Weights of a small GPT-style language model, trained from scratch on English Wikipedia: 266M tokens.
MLP neurons of a small language model. Each row is named by its layer, matrix (up: input weights) and neuron, and shows model dimensions 0-159. Each number is 500 + 40 x the weight over its row's rms, rounded and kept within 0 to 999. Numbers have three digits each.
A block is one neuron, or neurons of one layer that tend to fire together. Before each block is what it responds to, as a language model described it from the Wikipedia text at the highest values.

Titles and quoted speech
L9.up32:528469522478489478583484501416501493505455480456495449544529485509549454541506525506518547433483469484458507440536413470513517573499538473473480490541585491511470446445524491517533524540538421507426526531536502443517486479502477509507505583463472417469486478485495427464463549525516568518587443476485468525451504469580550475610480538535485485529505474483464480448502539526474444525479541483544426529523509539489495518498603505461507442509436442584545531487548561495529553532493473
L9.up35:460543499437492501515434515499457502421380506513498522496495486446511476565494447503494517440479507451473516451531499540543478468518582470544537533448466505542521449574520557446460535455502480420410524502623543520503442526492480502465429436547469486565529449463486457475444508524487467440522521512567525493564501482440525500533541509513510532468527516522435453505471529496498468463469538407513495526491548484598544528460557492548541495574504503493539449527467474503483493546538515
L9.up189:446515507412508475483520554532543510437475560490507525449464540497463421515522494463472523412494424530498424520511530475529476477549554500521515444443536589483575452531481503463525497469498510479573495434567531461526446510431494542474466504511497531526492483511519471491422483453490482497532528486540543469510451527490424539507546582520527421515477459526517440523491536429523456509531538453509550493530515443454490614481528494526434568540552570469510436506480499546544537488480435
L9.up246:485545470469500489474492518488569509497444508482472489499488451471541463534515452579490558460501469483542465409485558562605572526497479443509530490504497504521471475552478480488545488459566521575384483497554547512523494497412430498462410523503463456566481457551497479501499535454490526424479506524541496479529465565506474537490536531491537530531476556505510484522469531449443450508509501470523485515518506560516567601436491479464533487514466476505530424568473570536553431556486460
L9.up318:455456517508498536482466544487498518601471531568541437503481484489527520544519369533538527515493481506493475460543474560472538513464545513452504488516459511507472485472448497560550529539525445535480516544481470543461452421532429565470414542595455470576538492531466434543544503408480477502482513474546542463472439534463493547509558524408449473535504482455500477511473482486541413515491459492470573466533495528492503575507520561530490448443481513509492547495487465539515498507581506
L9.up357:496481502462470501492521435596545544512521476496452443466512493471504578489527544508541454490504517536434560474528489479478511514512542577518477545452480510414505467478411482514452456506590522531435472469552486583522441462457493520488465543539516525489479456454435463507506556565423455503572509539527522504485473430531492546495478412537490498434455509489448515590493548543464477519470510478475486523529481539466532528444511533497457485436437470597541514539494556472462543567464461
L9.up379:353464480534539538517544520558546504472500483482492528552489404470507510453555418528504500463485548534553488565514559488444500523534529447540553525485511482486570467501489462459545514478496574480424489519503525581498450591511546478489441467536493483496456531444517562479547488476433467471478499551527477512490441538447499518464509522485531451485482518544580474520518431517494515596494476427507516448524515504478524552452509553511526507494531502510496533524519495579504436524613531
L9.up605:500480544502474461534495436474462541580491483496536507507543483543470477499503492531549513441502564561486455487479495499418436524491522449524472456478486493586499489517466492457510598528552497507379483424439554478563527497517476538494453509512388514564480499464428481552413521463461532461540490511607544485507456531411528454534550509514530503486461526495508465451531503464555505495488539540458546553483471573526479529511514474485539540551545547477440512520529558528462504562477520

Inside multi-part numbers
L7.up438:501536544496464542452566453512468502527453484497473555477465530566483486496459504466585575460472499479515462513511457520549487519496496488481567466442497545488475618523471558476522511583466486470483502405555434556510527440460518519538509496440482511549478505506507516546506458411510477543486520522465542522502496500444543597482494471433575558487512444525428514502471557513505523518447566462539514472442482509471511468495503512561518533538513516500575529490518526401408456426458534

Word pieces after prefixes
L7.up421:521466482533475493445599488469489497523550532533472459461539544493437414537570515431473482530498494516440518508571452453520499507434559532460561501483502542539500445524461502466424529460556480471512544521445495544535510497493470570490484534469399479468559526508498503483484455462448488452429478517566528417428533546480445471510484528487544522472470539499517500451499493473512458445550497529481564546436489525506506519500450461455498469553514532490514529458522546537574635559459508

Start of year numbers
L9.up92:487560503463534572541490519465505549502476606487494523486547533474510489529522441534515502512523545586502507528502440502465499548498535528541514490528503527491417542531445497458582482482476511466514452497533426487586541593520553500430544529464458464529518542394376492464448432505546538496509512424447478448517529550486487541485516464482481525543517427454482457541523555501453514492500405486461494535542481502524529499512433497505524475407514499523493509477508466555444467536474541
L9.up174:424449476487501501429535506462504473447521532486521529516523518506522479532507441503491541407481477485563527498497537543500468496463548517485569518535461552468395501481503464488473511488469479458535527548515524490550539482417559443555420510471450523501578433526478524497480412531534474582538471472489469494556504505580492469451516465479505540555454539511503515513480508526437506509478509447472515536552467542523503499554520573418525477530483560374518505418605502530498523566491477
L9.up207:493455531436492557507423446505415512479534537500535529441525506459505478557563462460516557449526473581518456425551546572497448486512521551501507525497447487505448502544486521483492423444483558471468514499550445493492486478552553476512631537556439533581490491545473525474553478433500488484459567503470476458535547471502513547491499459490526499534502549495531563463557540571452498479526510485520472496459477513484482536428509452487507529537472464382552457442525542480483486529543494
L9.up285:610439495478604510509422467500494460511454517468473475533423488507448483528484412518502557510503502540482555527461544476502499544530487475501518508478388503487437536537535520451509465486480602538510486494596430513504474562497564485561514533491488507476542506474503493491511462498440512505440515474476438468506543547444478534542533496511502469540558521483458548577504503494502527555545497433519461544531495509515573543475455500429425537519454474516445522524451497451538461465511397
L9.up394:490486544451420519476511422523496483479535489444511482481452423523485537479586510517562494512522496482415537453473461511494531501502493524479548501408492410529429527537475505534522427470538535479523463540570519503467506501462452557508586471580447451506597523567518487526454551461571486534461459480478511504527540445463530471446495472492456530502530494485563444564522527536477522509427506448481430509502557487530557462610435479460501481487496518439517488491535554487471527523479468
L9.up471:516518577458472465475428407512514578439485540482473529529558595525528509479445454528482479506475464522554490471440558521494507493466586428532537497479478434537415487487495561471551465498533572483524564453566521572487470542504520448464476515510464432504503462484480533590547521490532487511460544508507540481559513477473533553529439482432472475535544525473573467495549531468482485439464401471413464517440550499525512503507524535463492449456513484461474526497483553483516513503543523
L9.up566:504511504433513509457470457521524530457631438513525453531468542531495480578459447505497508480537454529493459509535516552508445580455539568468486492476514557552472449572535552479496531528485522446518527583512540521505464534527509536504525458469537479491474540480433529433485479499442384453540489501470459459479564456482579556524444475482508507495449457435500452513436544500485470462562566507509525500475556486434456524548519548469496450497438534553510538495495503526576493472544449
L9.up638:512474524413482536528470529469514497492541446480532577490506588448458549508502514579500541532508554579532455485448505488530541490491524521478523471539450520453427514476508450528537454421497542476487543476621457510528568577514528502474573540480452462506472511501442492509560489486547502529518469479476510486575510451539569501558542424511437474516398432476535507447456503567452549456503521439512508496514449486483459538457472526489551470495430465525508500478524502504504493581436493

Year leading digit
L10.up102:468558508494528462472469490535541538502478533499494456611464471478453525501517554514578463476512493543554539511444489544480460522527446490471485502442449523544446435515453497478464550489546537508458410519442448514505499538488543460512527579478535502448526451467420566438493467513479456541502469555497442525497530469465564532509510536439560486545531539498448547491462539455501450503522543522486520511560406543439484506526544473448554404537459409513528516477490579542498522523545533
L10.up221:509488502498418523505463503410496488551565565539531525541515533510529527492537479519523534451457457543531485570488447478481461523566580563428474486469484486516411441524448529441439487533456450404569523506494556567475495528514546498518522455527451472534485503569458540547511412489529386454542523521506479480536479498408501469494529481527428482475471509526459490505526554503465478503504496481499543478458558517511489468484620512447533492509486501485524476464459532482591513523546502
L10.up276:472468532526396523552481507443461566456478496511504504557545510452491518514502437505561572491455548530438474425524531424511495473457576523432539495495501438436421464553473504542482526439561487494469460469512452480521483566478521435513543458427445463549478453505432510580536435521529441528526520507566499554517535470571462531465563408414467506470511479481522583483535504531509479509527486500496530521569527471460472494556526464517550511448536499478533530510531517516502506497486496
L10.up371:452509511520523526505535482464446518492520480476527463473584513488524502514525546457517545501564495506522518508498672480450530511445493483520525454441503491486433444530453554430554545536500514502538529506550473482496476545508533580505554589513457501505450542524511559529515496478539474461521475540494454535536479464498508472476533495458499492435499463499486410376511529564480501491433460527510404470576485480500455496522475619451485519515522517463512534516470485495427453561520462
L10.up444:492531504460526542467552455536522471452578546497540516526518541449517502577458498508560469558525525564483547507509456478494484505539532492576498504524515549552432517506397500432458510459456517460421471506477529496531518503544511440403448597499525478488548473522507535527526491564490455553463549514593511540478490482514504488560514487464495502498444512497461569465539496491612496480458450484468556442534490516453460502500546509461416466416474527486521514482517552561445466507419479
L10.up445:477493498466485479467476425447514412516569549574520549543509513573505490483582466460469454510438436457470457460542468491479484557535503541546495471538548563507414557511508514556525538470487511508469521393488524457479546522463558497457438486469559508472516551530464454472526492500477471511502509540486493454501560507441588539483484472493523515521469534472500481484507493493500549538517441424496471549487484467532548505524548541432468447476450498559557561464469560465586456599504540
L10.up554:472514485513554488498545440482489555504560537518472471468477478441557524546511492519515458455491488549547508475548500481507482585501485474526533487486486448482445488436448502391536573535542411531465530499573510493518471597558545526526519585499478552462484492517463530495559479512515466447493540477536553480442522457538464486421436486520450548531492443508499453522442495558510515546488579534471532513530466458540552496492529522392466524532427473483587442450538477515502424522501494
L10.up586:464378576415490551512476446518467521552514530512461471509456531526569447466541432471499472524449479533495460477462498547506495496491492464546484438518547488496495531473471519514531521482402552472468452496483515504514579604531552567437506505459457498520574483541585521509461413540522455442505496543496449513508492538490494549504533484509517496484497516445462511488516484539457467505487533488480527471559534571489488506537560528436446482439450485560524536438508472527567388497547479

Contractions in titles
L10.up44:542498514513473499513499438475519500491511444483469532538472471494559418579529468497544524504527442488471512593435451483496508458439493530490451442448484516538564516483511566533522549546529456540483498472499360516472452576452488474511558464571521506492466511543476535452506494473486458457525567467479441494462565558586599498541520517487518505480490460497477510511569449486477518488527540459481556469520461479491501546474540508460484461413502518499446474449480582486531581533528575
L10.up204:434521516547455462458483480526536511467451493457493475499520520468429448497595534575483514600512476481492519502523579485516479509489526559491475482424442452550514512531532486521521519400480563478457498527474422471483446532476475503474481526477440499497477556508494495468461500558466534508553533485463499535505506499437479501544535548397453515486542455540476490460490514505541538438419565490486476543563442489424503490487548540553582489505472510442514473502581473460590564553542541
L10.up220:513587495490463583487534476504497437484497461427514497533531561440534471560532527550485559475483532478493576471496549524480485520509527526513523478451487473499475481421478465487493549479569564436451551520540527519505502529522470552467375453575483421520524518484492481512490485520433518435459575504456476566550488565485490451503474516483519515464482474518519498431495515509510498475540440488523502525516527518468457533372502502464524516452473559406502527610506556517526513565465530
L10.up256:538479478476495476501494549473550409530479489458484479591405484542506484563514474568515523481488468541531464455461518427468545482561501465571492491546480478491535477542391545445505470516498532486510538509397471486508466426445525465499478514472534539461480470493598476527559467471524522470505487433504553431532484551443529506461507572514502472562519520510531466507521550432533476493517465462539462432510472555438518517482487568505521603560532499545530486518538575483468461496517556
L10.up370:461548516602511447456543514506503503491477511471495547540540465471528426504544487493571510467497459495528546477437464482443565518485487505516472464462520474540416459493509541421542501507437482483554493538524459440467519536467444559524444517437512479482468513485525511543529475508487500411533540491539442449601500517541477463499531550496486482481454569489470444505526538403507492539382535498520508450530462488437523585487586553530489516517472551577552427528531485525507503529470520
L10.up386:502474555515530572535518418478478501412546481529565525467541434476545451564494476544508533513536508460521547474530512518491515475482465481482461487448516465555501483469443451420517525533528508493456523523519474515481442521471527497419475557593457409502472468524403547549586538540496551491506441487472567467478485427500461538470523434490548547520525541491534474479479581486515453459477489470501453510513490545531544469446561538520478455575475548603534462518463534485553481487486531
L10.up446:484544483519499520455478450520546471515491575461503435525541481465468481544560472526508508570440499465503505557435491526519519468478580514572534536503483520553514439515470443466543539532519439468457491483487451480561481558462446507595518472477519439460506435474558449495447526476465469447446604494509492438524526446490466467532552515493461437514487539526497474553500534532558577449501496502531430461535533467443477507441556522521457471564505543567486477530431547497438588521493490
L10.up511:510450477496472518496482540486569495459437506441495456479523501561515486505514484602562504496521552543557492457530440609490532504494483478484531575513473541532504461513501501454505546528530503438420469572510488479489536485398510569498454444554471449565489445452529546480432535482456499538498532485596533495549428488505534522490550495459490464480496578589530461507477572416517487518460578493401481537530487520520508500433489488523487511520487549435486471531532539547516520516501475

Leading digit of numbers
L7.up409:480565491449489519439462462499538559432508493563497504513515504481536517556453482476452467499477544470481464507530539545481519538534540476588505486497540426475451454479434562542505456539521485464519471542509579525430510543494499532514509465435501486472469431506472495532578455495496498450565518488471450442480602486492554492524459486539493550548526539431567498504535605516409523576462499454433534509545485523519405480541542520442525532502496448465531478443462495532576461491504490

Word fragments in templated text
L10.up43:446504564588496471506471473461516449515522502494581555498519519507518486510510476501519473475522461525471589572470490481491588502560547515475520469469479532488483492502502517411543592427480452494411531459538529505507474444491515506592449453518564473509495469471552522584377435512543499518507554549500510483542522505466485495506467530487521489554507557440398488460524478495497459481503549548537425467539488489453476473516518509448491514388462503458485486478583526484466492492530459
L10.up166:524430542529471528431533522517560547495558467416607489488569489460515479545541526523545525543560475505507537469528581531470537526546476440480488531510491475493477510493515515490514432515483519487514565486432547520478515540513483545641507548461540474446522494478511465548447533448456562475521517468539501505598508483507480478482488533523576493497472473481439512443506513607469501508390454467532535469516470522460454466494483479506529529480512525510485430484502415447482422493504447
L10.up167:476501516561489627515462499461467489556417544449499481503439523500500486394495592497547434454488488493504518460508456526495495551447441525525496556541452541441546529556500552513511450538553550544474544490498510439496565516495493535511482505522520508504484428491481570466497524515456489493552531500518503481545544514455518485532473533481542494474448522514564422449488473506556499501434482591452523504580432523470432489543504465427506523476482507473460441427546461512469440478427542
L10.up185:457563544547521479515518538461530510563487475588462495469530436594535521524479489505583463518504521473398487509485464509445551530503505542468502443498458548470507532467502505447557470516538448469540540438476507558498434533568565586536542470532563494493534520558476502469458513440528576505450511463541422525507508463464435552546505473498553563537514461408485461525438502495486494501491514448532496432466469475421456494497433512552486490524463554481501484443536477443497483467536521
L10.up193:456484552434527490461551455556505481514463543493549516489445460463502529506438505554532494623527513491474549510420471421500573508507524553463495498502460487417522559486539527474487506519540450437511414436527555542515499545526532493489541519490479454557520492452496491495447585452507549525516458553500554499521504478465470512504517441535534562442479558546499497481570452452520515489513487469516547455566496641439486517550506459470487499460436505485498452494446552476443479471472507
L10.up355:468515544490520489533428527531542535458509517521535493437463531509530523554452479527452447534496497439484569494520448502490550525482499475534526486436472466508579475574502495428526517494479462470427516568541556535520427453537462474503535468470478476539453463567506499573416537497467578475560529525604429458509509476433523515478549453524471417455491512480466456469505501492498530560463466541489467511467510559518479513565460476509577463507492542544603495464547543477512464549449445
L10.up525:483474539529537523504456510513560503478464482486481515532462446497530480446582533524489496519522481413494385507471537480474461497519544595527472539489427559533488552528522450469489482439487485486433454503482526506440538529535567494539557460587521544481474543554560527511450487571525515417502576554496476485606462486447512477504479518506453470487531475565550531546444506431458423518525466476546493484526441509521434502550567475515518539420483462481515500516549493450503449461473492
L10.up540:543452487509590463493565516446482461342480497459532427518496495530487557576499477429466528496570446449537539449459439504486468485526510460474519501492478468495511423505575476453487481545468548510485536548534500579465500454475491537530491498544523437578480459512530529513524488459473511488525608543505435492558536466460491515457428467504520516499505528570448531525533525516524479542476559525482517495472524541471535538560503464465471543463515406465514515480514475452477439567477504

Leading number digits
L9.up82:584512528500552511482553448544544484554517476569445452452557465533511537477502498497544526452460449482523507456556420435518504537517474475515493471476548509458485520441556435510518567508533536516551466526477405438499490495494472617521570480433485479520455546530492535473564520502517533508423463462567544521517538537564498456501468514536533476483473541416433502448460456509465391442466555505569506529492486590483456473502527525504502485481490465548499495496537509514499451530497448
L9.up112:434501569514480422522566507588589468490489588557469490479567467464517511469505524547524478595501499510480462455519421541536497507503495514522466452501507504490468613480475519491484463488577482510504542505487522458528512567451514490482569496495451526514480520462491471581488472541461510459565519544534595458438562511495487554467510483480480514475464500475526470401444451466478480501461515570542586494495540453472462512515577468487532500456541450472457496460484514439542534484542442
L9.up186:571447456476579505521411516490541490462562483548475472508452515543557452521564480492595476494523456470508484561533496469532525492528504473466555523420461560519420472527508508534396479486479542523460455436451429456429576513529539553495477441505462481463547498487442509515547530532518443502519533495508546480478466516557513533504468569454502474472517463520467511455559436465515471518470534513487481460480531520543493508503530509507489570530507494576504563514600465481537464404443530
L9.up295:471519533466475520517536512515554526586601565531484435452556495502502440537562523542541458471482463496462518557493430521466476469549505499550525544458502492488433485429482462534447555556517503496569520459444532523535555551454473493508507559488492458431457503556554457450515532496499490462532528459441495457488449465534496479504512516433489473562516507554435501515489537476488546544488497447455526505499439544497484553515541526557488538450419538446435409439441539496535549476540436
L9.up354:539441517419489513535461471507548494572566457544484514508470432482462501517577444526528553458563414539488548569510477519555561539493489573490565449525486509507471432489518492473484472500526537499502520468490544577508468509500422552565471489468489527438464545483495549521499528507557533505438504509480533547538492536474522511456447479426416557498497497506553458449477447474430494508484543514457569443454479589504504549468494425458513535559549453521508446514464489413535489518516477
L9.up564:557520516518458481545493509451574558488457465528434554566483521513455480457529532422520486470538488457389567528493473525536445542467452520461495536511525588531473503486500497498515553530504502468469451438462535495485526606497437572486453478531535506503516490507532487474511553534516526470525519516537473451464530441452502487530464481543569474469497560522494530461532516555512502437524428576457515441467469550496532491484538443460529491470543501463433459471491574439608524411488490
L9.up601:476413558536560510516487514497571414423546507550518474573517540448490535526455506470547605542521484409471436516473490440550528562503521496569527444500498474512441529510527518456471494463453510512487461495506448508532551547459452493536534511451531483508436477478510529537517504537474486572518579485498565449478504500507433580428529458474409509444486572497473566513465511463485531545505533452518532514494479526501459523512525569555496475451556463461485496505541487493533529487437428
L9.up624:542449527527474503601529505493590437504528550550496532538481484421517478452433473519522451428545503559518521597481461499457507525487474426562537429531545471496511475473583490469513482513512457478549474489448463481494491501446478521501494515494498471520464545524491474512426427475474508490479518484525583472479467526450393467545492503512470528470494473465489494491607470450445477496466533497423599527479442514533489538586500497618520517449506482522522491524545505484518504488557467

Digits within numbers
L10.up27:500497546501442530547561432596488452477497573551522508483553477576516400540474492487480534492489494496465514532448486442470490489476514530566560515467462483484400481479536612522454497471503431504495562461538441476540444507478512488490538456542486546475472499464441576459540511591513495480458487529458477476492528576535502472469484482514530509442569575491513577503501436510404497498458461490484492429480464540549511478527494471494467562502466527490454459479562501572514471547508504
L10.up85:561448527484481504488530544498495530477495491539517458479457527550533478457508499525569556586412416513436541494450493531495517514505538472509544498494523462506438515464575456458444553492466527503555448467446484488471502510479458542467534472549468548456442467494513442478449488415547478511540504553534425447458534516515527517530512464454484513532489572498533573490586483480492491536505492453530509418527453422500479605577532570528468495486423518489497459470443540512528455448519570
L10.up360:514441539466523517492459437541523514495407493531519509439408569522457473427470522534580466512509446482513533573491534528551464475540521551468581482484450606513475486462532484483514512586538530463441529554446528391426532481538409503539502467499489484472487443540577479491488477462457557526500548540510503495591519486542468525473514537542431470475515491519451505483528478505497513464409520460511489468472491545533498498473557516490485436485497535547482529439461489491509541432491493
L10.up429:474551489514508561486585570447486522495466503545427528538488426526545518526467493505441539555447440500478520503555410451492491494551491484444544562482537485494443516495519581493444494456494459487552495447454521469560541575410538505458481547500536510526518449526484530506475485559547468515498576509491491469525569550521441526460495504487462520451509498467509496471499533513502439507478540486497508492478403488507485456464508547568476452431579558610459423493554501475484497421491479
L10.up460:500555548591518444551542447466533452439480467508472473492567487577548466493506608435509546510503546463440519437559474500520515484484470460497538524477495500413451536472538474471497515527529559465467486491486452477455542503508448447451442504465551486552446496458557511501485472490522505483462430477457531485575486489581593500461526426537545478491531512547525573469455507440506518523459541538507454483505561582544481508416549555494529542456545495521448548495467495519520469477519492
L10.up486:551420528464532497508540554487506477468436499580471430465473475515488486532464537530477487459460557574518568516433505543507499496396514465501561551445424541492467545542560486489490539532482501444518506448459570503506520558494483545457516422486524532491486462452500487460451462496534502575467446510521512468486489543494523489534526508452468530519525457550541486519548473502532491564497489462493548461450489456545469520565518499572429509406558593500542443406472492528458502458544451
L10.up491:443449521556469404484510494545505433484507478516551518526427517475526493460458515509540469526447520562441462561553503584513462474459526482494572434547419496533511496504582503488513604434532517467472490543492458533520553560520458465507453412438464500483476530574496457515482481479495495505574489509520534512630489514459530526538454489509478513467555456527468618468515489517516438492574494511474505505517445533492559544477499485475471526450512546453477499495508474445500465516517449
L10.up605:453470488498444488501507506538534471494524494587517457487568471516509517585500481505554523537489525551499513448432474522435567536456476449539546506514454552595456488419502500554514503495476446537452522490500490427509463513517468505491441432524482532543473434505441470533454488444517514476498545503522521484511452499514520495508547510437492428539469482471559492602431488466548496599523412421495455535470457558453550531529552587503489473492502541502522557476434462505531456476568511